{
  "n_layer": 16,
  "d_model": 384,
  "n_head": 6,
  "n_kv_head": 6,
  "head_dim": 64,
  "d_mlp": 1024,
  "vocab_size": 8192,
  "activation": "swiglu",
  "norm": "rmsnorm",
  "norm_place": "pre",
  "norm_eps": 1e-05,
  "positions": "rope",
  "rope_base": 10000.0,
  "rope_fraction": 1.0,
  "qk_norm": true,
  "attn_scale": 0.126,
  "bias": "none",
  "tie_embeddings": false,
  "parallel_block": false,
  "extras": ["capped logits"],
  "init": "uniform",
  "init_std_qkv": 0.0316,
  "init_std_o": 0.0392,
  "init_std_up": 0.0452,
  "init_std_down": 0.0452,
  "optimizer": "muon_hyperball",
  "lr": 0.00828,
  "beta1": 0.95,
  "weight_decay": 0.0,
  "lr_head": 0.00436,
  "grad_clip": 1.0,
  "warmup_steps": 92,
  "schedule": "wsd",
  "decay_fraction": 1.0,
  "decay_shape": "linear",
  "final_lr_fraction": 0.0,
  "batch_tokens": [32768, 65536, 98304],
  "seq_len": 512,
  "doc_mask": true,
  "train_tokens": 265900000,
  "steps": 4133,
  "dataset": "wikipedia_en"
}
MLP neurons of a small language model. Each row is named by its layer, matrix (down: output weights) and neuron, and shows model dimensions 160-255. Each number is 200 + 30 x the weight over its row's rms, rounded and kept within 0 to 999. A neuron's up and down rows have the sign that makes its largest values positive.
A block is one neuron, or neurons of one layer that tend to fire together. After each block is what it responds to, as a language model described it from the Wikipedia text at the highest values.

L3.down43,206,120,191,211,239,209,201,155,226,200,215,178,188,182,216,167,206,210,206,188,219,202,235,197,215,234,210,160,241,180,212,200,163,176,156,228,249,213,227,194,242,160,192,185,201,198,199,198,194,212,203,149,165,213,218,139,225,165,213,208,184,188,171,204,222,175,222,142,159,186,186,189,210,200,220,227,176,186,136,204,187,236,246,228,185,171,231,265,222,165,201,170,230,179,195,208
Responds to: Closing letter pieces of capitalized acronyms and codes, often in parentheses or tables, e.g. ARIA, BAFTA, RIAA, RNCV, and heading-closing ==.

L7.down25,227,212,191,128,166,199,177,208,160,174,167,166,226,204,237,222,168,174,177,200,182,158,227,168,213,166,184,158,236,215,211,191,189,234,149,188,195,193,207,203,112,267,211,203,142,238,176,178,212,201,212,239,214,216,196,174,170,198,209,211,211,148,190,226,167,198,210,197,201,219,179,211,219,152,184,214,157,211,166,241,204,187,229,186,161,266,238,231,183,246,247,198,234,201,149,207
L7.down83,172,195,178,173,221,195,219,262,209,182,230,200,279,179,158,188,206,221,165,170,174,179,234,218,246,204,176,200,181,266,226,181,220,187,165,145,214,203,212,196,265,258,200,249,188,202,216,186,178,158,210,200,172,245,204,184,182,202,211,220,190,154,212,174,196,249,194,182,232,196,184,143,191,218,188,204,222,242,240,236,244,185,156,164,200,205,189,199,227,286,164,205,242,199,180,169
L7.down168,186,204,183,187,169,180,225,199,188,235,195,220,181,195,184,205,175,180,152,192,173,221,215,246,262,188,246,158,153,211,224,185,172,194,175,164,217,181,162,191,215,211,182,215,215,232,166,153,217,224,248,228,149,193,169,197,257,200,195,189,220,217,177,222,135,213,194,172,227,177,188,148,166,222,205,235,251,241,249,238,206,248,213,191,259,151,181,143,169,186,188,169,281,187,141,229
L7.down274,196,193,247,231,198,247,197,179,179,224,209,216,178,165,166,202,177,175,207,125,201,178,198,169,221,219,164,206,202,241,160,257,222,215,231,121,188,210,192,181,230,182,174,239,194,185,221,263,177,157,170,221,190,213,226,156,163,253,177,172,252,211,217,242,258,187,206,224,169,158,145,173,131,155,131,204,177,172,186,197,212,227,149,219,191,182,168,215,215,211,199,181,212,219,202,188
L7.down456,204,208,175,111,154,194,206,191,241,198,187,120,177,220,195,245,194,271,217,211,151,222,166,155,263,220,206,209,147,187,181,174,221,248,209,208,176,173,251,203,254,197,234,189,218,162,216,215,223,203,155,177,235,145,113,153,175,236,204,205,220,205,214,193,199,207,225,194,190,243,262,211,170,209,191,172,212,201,243,213,231,225,212,205,196,235,196,245,209,234,188,219,238,144,195,143
L7.down551,238,258,188,207,132,242,185,155,136,192,199,196,179,240,193,182,149,239,131,168,158,177,216,197,200,231,198,212,149,164,204,213,213,255,133,197,206,260,212,265,205,165,172,208,211,200,230,197,240,214,230,205,176,210,200,293,168,149,190,212,179,204,201,224,192,146,169,228,183,172,205,160,135,159,191,166,182,229,244,214,204,168,169,235,188,201,227,162,190,209,207,148,213,222,119,162
L7.down620,226,251,182,229,254,176,253,194,162,181,233,194,219,163,163,185,237,238,141,185,183,187,194,229,186,216,203,202,245,196,229,146,180,201,172,192,116,167,225,232,205,244,233,209,199,185,188,147,137,197,231,206,251,188,209,173,164,173,184,217,186,233,250,131,211,159,194,188,203,159,221,186,174,240,172,219,193,137,197,178,181,195,249,183,229,178,225,186,195,185,171,177,213,228,194,160
L7.down645,119,185,224,152,210,256,182,155,161,194,244,250,196,180,196,233,218,202,205,226,201,270,206,202,176,189,214,143,187,191,206,196,249,225,159,189,151,235,164,261,196,174,222,218,245,256,211,212,195,181,185,223,189,155,210,176,192,167,159,188,212,203,209,216,182,202,160,229,171,214,196,175,174,188,248,220,150,218,220,217,224,223,167,105,198,222,221,204,212,257,187,228,192,202,164,206
Responds to: Word-final pieces of multi-token names and words, often foreign proper names in tables and lists, such as Martín-ez, Guerre-ro, Gigan-te-s.

L3.down190,200,113,177,250,233,249,175,226,255,159,267,244,195,229,149,199,180,219,247,161,198,183,196,182,143,186,206,213,273,198,240,154,152,176,217,155,188,237,189,156,230,167,197,225,152,186,202,192,243,240,193,206,180,159,230,183,173,208,239,258,152,206,189,217,241,208,211,187,236,237,190,183,221,194,204,188,177,242,156,205,205,251,174,222,168,222,167,212,166,156,230,196,214,244,203,189
Responds to: Relative pronouns and subordinators opening a clause after a completed noun phrase, such as that, who, which, when, because, before.

L7.down12,188,238,191,201,177,207,208,196,177,156,210,200,194,188,247,193,194,189,218,234,189,198,174,195,209,209,209,156,181,269,150,217,204,188,165,209,186,169,160,168,268,208,239,201,142,172,161,209,199,150,228,236,231,222,97,138,186,264,269,229,202,149,251,175,207,145,176,199,220,231,208,221,194,199,227,204,187,219,201,236,191,148,173,206,161,255,200,193,194,232,213,187,223,228,245,256
L7.down64,226,230,195,198,218,212,130,203,182,293,222,203,203,168,140,224,187,172,231,177,167,272,221,179,219,172,190,213,169,188,97,186,238,183,142,218,184,168,153,141,193,165,235,193,183,214,172,236,181,216,215,166,185,173,192,189,192,199,237,156,203,190,156,185,154,256,212,161,190,213,214,205,203,220,203,195,181,165,196,204,147,149,196,201,184,217,193,193,221,200,219,151,209,265,238,200
L7.down502,189,197,163,181,242,185,218,190,160,236,258,211,249,208,201,123,197,225,199,153,214,219,207,148,169,269,232,198,165,217,145,201,173,199,196,255,229,157,186,142,277,198,195,176,240,232,200,199,159,234,208,228,173,205,219,157,171,189,212,174,202,192,216,179,207,172,194,210,207,199,182,243,202,220,184,148,234,238,169,228,177,243,181,242,189,202,170,149,188,233,242,222,181,225,176,195
L7.down560,177,202,266,220,202,224,221,168,178,198,238,184,167,271,194,165,128,219,239,221,235,224,206,230,177,175,212,218,187,163,247,157,233,230,181,192,173,218,248,173,232,187,211,182,255,162,190,252,115,189,167,226,186,182,210,155,256,233,232,200,209,171,178,151,262,184,218,148,206,189,176,233,223,152,145,239,176,135,203,164,193,180,246,239,212,195,207,169,186,199,211,175,187,227,203,157
L7.down643,198,193,211,217,240,166,202,155,218,223,201,200,219,236,174,209,221,212,154,228,205,191,140,176,195,257,204,223,211,213,211,205,197,179,184,204,210,158,198,109,237,165,174,233,240,173,251,183,239,200,173,214,188,224,206,232,211,195,204,200,173,220,203,198,131,176,175,172,246,233,190,215,179,265,228,167,169,201,161,170,149,240,167,264,203,208,131,161,198,221,191,194,193,178,141,238
L7.down807,229,179,221,200,206,209,197,228,224,157,256,153,192,263,210,213,260,179,187,242,238,233,216,157,170,162,214,182,201,173,194,190,220,198,176,240,223,187,150,143,217,185,244,143,195,199,159,208,168,249,210,262,182,163,103,237,183,219,188,187,207,224,156,169,170,230,240,189,190,242,160,212,212,158,180,197,226,174,133,173,214,257,215,224,222,182,220,223,206,198,202,138,197,197,202,195
L7.down811,164,181,222,261,176,180,228,196,167,184,167,200,172,174,165,122,196,216,221,165,250,193,225,199,195,218,170,140,233,165,192,196,215,198,199,233,174,211,200,201,235,206,163,183,176,171,197,195,176,183,180,222,190,191,205,215,211,181,277,190,174,195,222,170,227,158,150,205,225,193,228,248,210,180,192,224,203,186,188,216,232,269,209,193,243,237,179,191,216,186,205,218,241,199,234,228
L7.down863,212,147,216,138,184,211,211,218,204,210,202,183,188,205,178,207,184,230,219,217,173,204,225,197,149,158,185,209,191,195,198,253,198,177,246,246,146,177,191,223,224,180,188,250,227,201,190,220,207,204,169,191,157,190,185,187,172,204,259,193,229,224,205,248,250,206,162,168,166,187,272,217,265,157,195,137,185,219,194,172,151,222,182,216,217,196,229,168,231,145,251,186,187,211,143,194
Responds to: Pronouns and relatives that open a new clause and refer back to the preceding noun, mostly sentence-initial It, plus which, that, and, he; verbs like was/is often follow.

L3.down255,212,182,168,154,196,194,204,206,187,187,160,194,238,277,177,224,186,191,209,184,229,184,210,217,218,189,205,174,215,172,265,176,201,176,244,217,155,186,220,178,189,224,203,190,217,206,174,185,198,143,205,201,178,129,198,219,251,201,231,174,244,151,201,194,110,218,255,197,178,163,228,236,220,164,199,198,181,209,219,212,175,195,211,183,179,215,164,202,216,254,179,252,207,188,207,204
Responds to: A lone "s" token split off inside a word, either as a plural ending or mid-stem, e.g. cry-s-tal, motif-s, inacces-s-ible, horse-s.

L9.down10,237,229,242,215,230,208,212,210,217,209,152,241,211,159,179,222,190,247,194,272,134,243,185,200,225,202,184,262,146,216,212,193,214,233,243,198,154,221,203,222,217,177,242,198,233,170,195,225,263,183,185,212,240,211,208,199,183,152,197,186,188,175,239,248,215,222,195,192,192,206,255,194,155,199,235,240,216,207,227,254,205,174,253,204,219,208,166,247,195,211,263,183,197,187,231,200
L9.down60,248,191,246,190,213,218,212,191,196,225,220,214,166,168,171,223,168,201,264,150,214,221,217,148,233,211,188,189,195,175,227,210,192,173,127,237,153,169,165,173,263,192,197,228,219,176,209,186,186,197,246,193,150,163,194,179,189,217,167,181,202,224,179,169,236,166,214,189,163,226,238,200,189,150,218,191,263,212,209,119,193,245,232,201,189,206,216,218,224,237,217,179,219,161,203,189
L9.down82,226,241,273,192,254,127,167,207,250,199,189,171,178,167,215,213,187,176,203,136,131,180,170,215,187,179,189,200,180,168,207,220,177,242,197,181,197,172,200,200,229,229,148,211,199,174,243,191,206,240,246,217,179,127,260,277,200,204,183,189,218,177,163,189,191,193,185,171,223,218,207,190,163,224,251,187,209,218,196,189,206,234,231,183,193,235,277,216,187,173,196,127,197,226,246,230
L9.down331,221,239,182,171,213,202,194,190,244,160,207,235,276,221,198,218,211,194,274,173,213,182,225,214,212,191,163,206,159,179,186,255,180,212,208,176,148,195,157,243,258,254,201,174,183,152,235,180,225,226,193,221,236,246,164,209,267,243,238,232,211,217,252,219,179,249,188,215,165,220,181,180,165,201,239,214,183,207,221,199,207,167,231,239,206,195,202,265,199,202,157,150,213,222,152,241
L9.down512,201,242,191,170,197,191,179,152,229,134,189,200,208,188,203,275,181,213,197,217,138,220,205,165,204,214,233,206,138,208,180,159,184,228,191,251,219,175,208,163,208,186,195,212,226,249,174,203,132,214,198,231,184,241,196,191,186,201,177,251,141,205,130,191,179,198,189,223,254,229,245,190,216,196,198,179,193,149,175,198,179,203,209,202,228,223,220,160,131,236,219,185,183,205,179,229
L9.down584,190,199,227,219,203,206,194,217,150,139,173,212,174,207,226,194,175,187,208,204,229,214,175,159,182,163,195,195,205,178,204,222,160,182,117,250,219,176,173,191,247,156,165,235,233,200,164,226,227,161,184,138,196,215,179,187,204,162,249,174,201,227,176,193,172,190,255,206,180,213,189,202,219,183,240,241,163,201,149,185,178,218,212,203,257,217,192,170,154,189,255,174,208,156,157,227
L9.down760,151,201,199,153,184,199,209,184,133,182,171,149,199,226,182,207,215,219,176,214,163,248,134,204,198,225,239,185,189,181,146,147,170,204,171,139,206,238,259,221,213,194,214,199,192,267,153,187,262,216,221,241,177,190,176,199,198,198,191,236,204,224,157,195,227,259,205,149,175,224,226,142,188,200,252,229,193,175,213,198,228,231,145,217,187,170,172,170,225,244,207,206,263,193,156,232
L9.down781,232,216,257,160,208,186,197,148,150,158,193,209,262,190,138,242,278,165,249,217,183,208,182,244,239,205,163,220,192,206,198,225,207,240,161,233,188,222,193,178,222,214,249,216,228,188,213,160,173,214,174,194,180,176,218,140,230,212,212,204,241,190,252,195,190,228,141,181,176,170,198,214,220,157,208,204,218,223,236,249,217,223,215,152,153,212,163,216,192,216,250,215,182,189,199,192
Responds to: Closing letters of capitalized acronyms and codes, mostly in parentheses after a spelled-out name, e.g. GW-OT, N-FA, KP-I, before a closing bracket.

L9.down73,255,183,195,191,209,216,212,210,194,196,178,209,185,191,245,252,175,176,201,216,240,223,216,189,177,129,253,218,200,175,183,256,164,175,164,207,224,180,182,256,209,208,245,159,212,196,201,167,216,271,147,199,208,157,195,172,190,194,157,224,198,211,153,188,210,235,190,204,227,291,233,177,249,163,213,201,141,202,207,188,183,232,183,148,170,139,146,182,181,168,209,143,219,162,151,226
L9.down129,161,131,203,144,123,230,240,204,180,181,167,204,212,253,189,209,225,224,181,145,202,153,235,204,249,202,239,179,219,225,208,225,191,171,266,178,158,150,191,162,159,196,170,223,208,184,237,212,234,211,187,211,138,207,181,193,200,173,188,169,158,165,229,216,236,209,187,208,173,228,246,221,192,225,139,221,185,206,188,170,266,173,199,259,209,178,185,228,208,184,197,200,195,181,221,221
L9.down257,203,199,183,163,262,210,230,219,183,177,236,222,201,245,170,228,139,193,175,183,239,249,212,188,157,173,117,206,198,246,201,149,195,190,263,241,181,208,212,213,198,195,239,206,154,212,224,208,205,194,189,222,192,156,188,170,219,212,181,233,220,175,201,196,188,204,159,199,169,286,186,194,198,234,174,225,181,185,165,210,168,176,205,225,167,194,203,183,203,210,197,235,232,239,239,209
L9.down358,198,217,184,203,203,137,127,213,222,197,185,202,182,216,197,171,173,209,221,205,163,205,205,172,203,216,192,204,225,246,213,268,221,236,260,207,195,244,194,257,180,137,194,159,232,197,200,214,168,246,221,212,236,215,182,200,176,198,192,169,200,180,199,225,203,221,237,204,208,198,214,238,230,223,236,242,188,180,187,166,184,261,200,199,225,167,206,210,196,209,255,219,213,245,192,178
L9.down362,184,207,193,163,197,160,193,283,224,261,242,174,225,257,178,177,242,235,214,165,224,241,216,215,160,194,233,203,217,231,210,186,248,252,190,187,247,184,213,216,168,223,139,197,246,215,244,175,154,229,132,229,169,193,171,218,215,210,159,162,191,245,139,212,224,190,160,220,186,217,182,222,230,157,268,199,171,185,191,173,227,145,179,150,173,208,232,170,149,217,225,241,165,222,204,173
L9.down626,254,195,196,217,157,174,228,175,204,212,240,200,194,211,193,198,212,167,158,214,199,217,198,210,126,185,259,261,195,181,193,132,240,206,195,247,194,186,203,207,179,219,160,223,212,202,191,182,182,212,213,162,226,203,185,186,199,227,204,171,218,174,157,186,222,205,225,211,185,223,231,234,240,186,181,186,186,197,261,181,171,140,194,205,138,252,130,117,190,180,188,171,239,233,236,219
L9.down886,178,172,133,179,215,184,181,249,213,251,186,164,220,163,189,222,210,196,250,195,228,121,243,201,233,141,128,221,198,243,201,214,223,220,231,227,162,213,179,187,238,177,165,222,187,243,189,204,224,195,117,216,208,170,261,202,177,167,216,161,157,183,276,202,194,177,155,219,269,215,137,211,223,253,180,179,174,189,211,230,206,202,171,226,152,223,208,171,198,219,198,176,196,204,211,202
L9.down934,197,192,218,223,252,254,157,166,168,212,188,180,222,164,209,240,179,187,196,196,222,222,210,176,179,184,180,226,158,252,144,213,223,147,196,218,195,126,222,154,156,165,184,233,232,230,185,189,199,229,134,244,179,220,162,203,200,173,253,198,217,241,173,217,221,183,137,175,149,203,194,220,192,249,193,186,162,218,164,182,243,130,203,259,172,208,211,159,278,172,201,205,197,152,191,199
Responds to: Middle digits of years and dates (the 9 in 1989, the 8 in 1852, the 7 in July 27), and relative pronouns who, that or which right after a describing noun phrase.

L9.down173,292,151,210,219,147,167,228,193,172,189,206,228,188,242,211,206,186,220,191,211,189,239,240,133,233,148,191,215,199,206,244,180,240,209,129,254,173,190,171,217,219,261,192,220,203,180,169,223,144,234,181,192,258,165,214,211,219,265,233,202,185,196,199,168,231,215,178,246,232,215,165,184,173,162,193,155,175,157,126,254,154,232,219,191,235,222,209,249,233,244,155,174,168,255,183,195
L9.down222,206,166,214,220,218,202,197,269,146,252,229,218,202,225,208,173,160,175,180,177,159,177,287,198,197,179,170,165,220,120,158,193,172,205,223,234,186,182,197,173,213,207,203,225,172,166,191,207,214,206,184,141,161,214,172,243,253,245,200,187,200,211,180,234,164,217,230,181,238,136,226,192,182,184,138,220,217,167,197,243,152,244,231,246,161,220,201,193,183,182,232,219,181,203,153,214
L9.down308,221,203,222,195,209,189,204,218,178,195,125,171,223,220,216,205,176,255,195,176,175,188,184,226,203,203,230,179,265,225,223,190,150,155,188,218,193,152,204,233,180,215,218,208,200,234,168,256,218,163,238,212,225,187,216,201,166,170,252,199,183,147,190,208,216,207,213,210,222,197,212,181,259,169,210,230,186,190,238,210,227,203,265,254,207,173,192,200,224,196,148,174,225,249,252,189
L9.down329,226,173,173,205,196,248,221,199,181,179,227,191,175,221,148,170,184,183,110,193,208,191,238,221,248,211,261,165,274,227,240,193,226,188,213,146,177,189,200,235,137,193,230,167,199,232,182,148,198,124,222,218,215,145,188,221,169,203,175,199,248,225,160,143,199,199,223,198,221,198,161,251,219,134,201,166,176,194,215,196,245,221,183,188,171,238,195,215,132,224,179,188,213,224,220,163
L9.down654,182,244,185,192,213,188,154,231,219,202,197,166,211,181,203,192,174,223,272,144,195,189,196,187,194,270,232,229,163,237,173,161,217,214,166,142,210,189,184,202,162,235,182,182,193,239,175,223,169,141,205,235,187,158,151,166,159,199,173,201,217,210,197,218,161,142,204,226,192,193,195,195,163,165,244,211,169,244,176,196,212,220,206,177,224,228,197,231,174,180,141,189,273,206,179,218
L9.down676,186,186,249,149,202,163,195,167,203,220,182,189,214,166,190,203,248,260,208,188,219,150,163,185,195,197,191,160,149,190,201,186,198,213,206,186,187,192,237,225,198,212,160,195,214,189,175,170,135,214,254,197,173,197,181,215,245,204,205,163,183,211,174,195,173,173,168,238,170,195,180,212,164,197,227,213,183,158,182,199,203,157,165,205,230,185,182,155,208,214,197,175,161,221,175,179
L9.down713,234,179,204,182,234,226,164,266,198,226,171,235,192,129,198,213,162,237,249,177,151,193,192,214,204,230,207,202,200,201,171,221,188,244,235,240,193,226,193,224,190,191,233,153,206,148,194,236,200,181,237,196,176,184,194,201,249,218,207,162,154,181,195,242,221,201,192,182,204,233,171,201,223,250,215,213,220,168,183,178,151,220,195,171,237,151,183,156,173,248,181,206,245,253,150,151
L9.down782,177,182,194,235,170,216,209,217,209,222,194,187,202,209,183,205,208,254,230,209,255,215,168,187,210,205,246,196,209,250,193,164,221,176,157,119,200,194,201,260,203,187,198,162,272,213,158,205,195,191,194,255,196,224,178,188,204,149,213,223,206,223,128,237,205,243,149,174,180,174,221,200,183,209,211,174,205,249,198,190,219,205,188,245,183,248,220,232,272,180,155,169,207,238,157,167
Responds to: Fires on short word-piece fragments inside a longer word, mostly a lone "s" mid-word, often in names or tables, such as cry-s-tal, Gymna-s-tics, Chry-s-alis.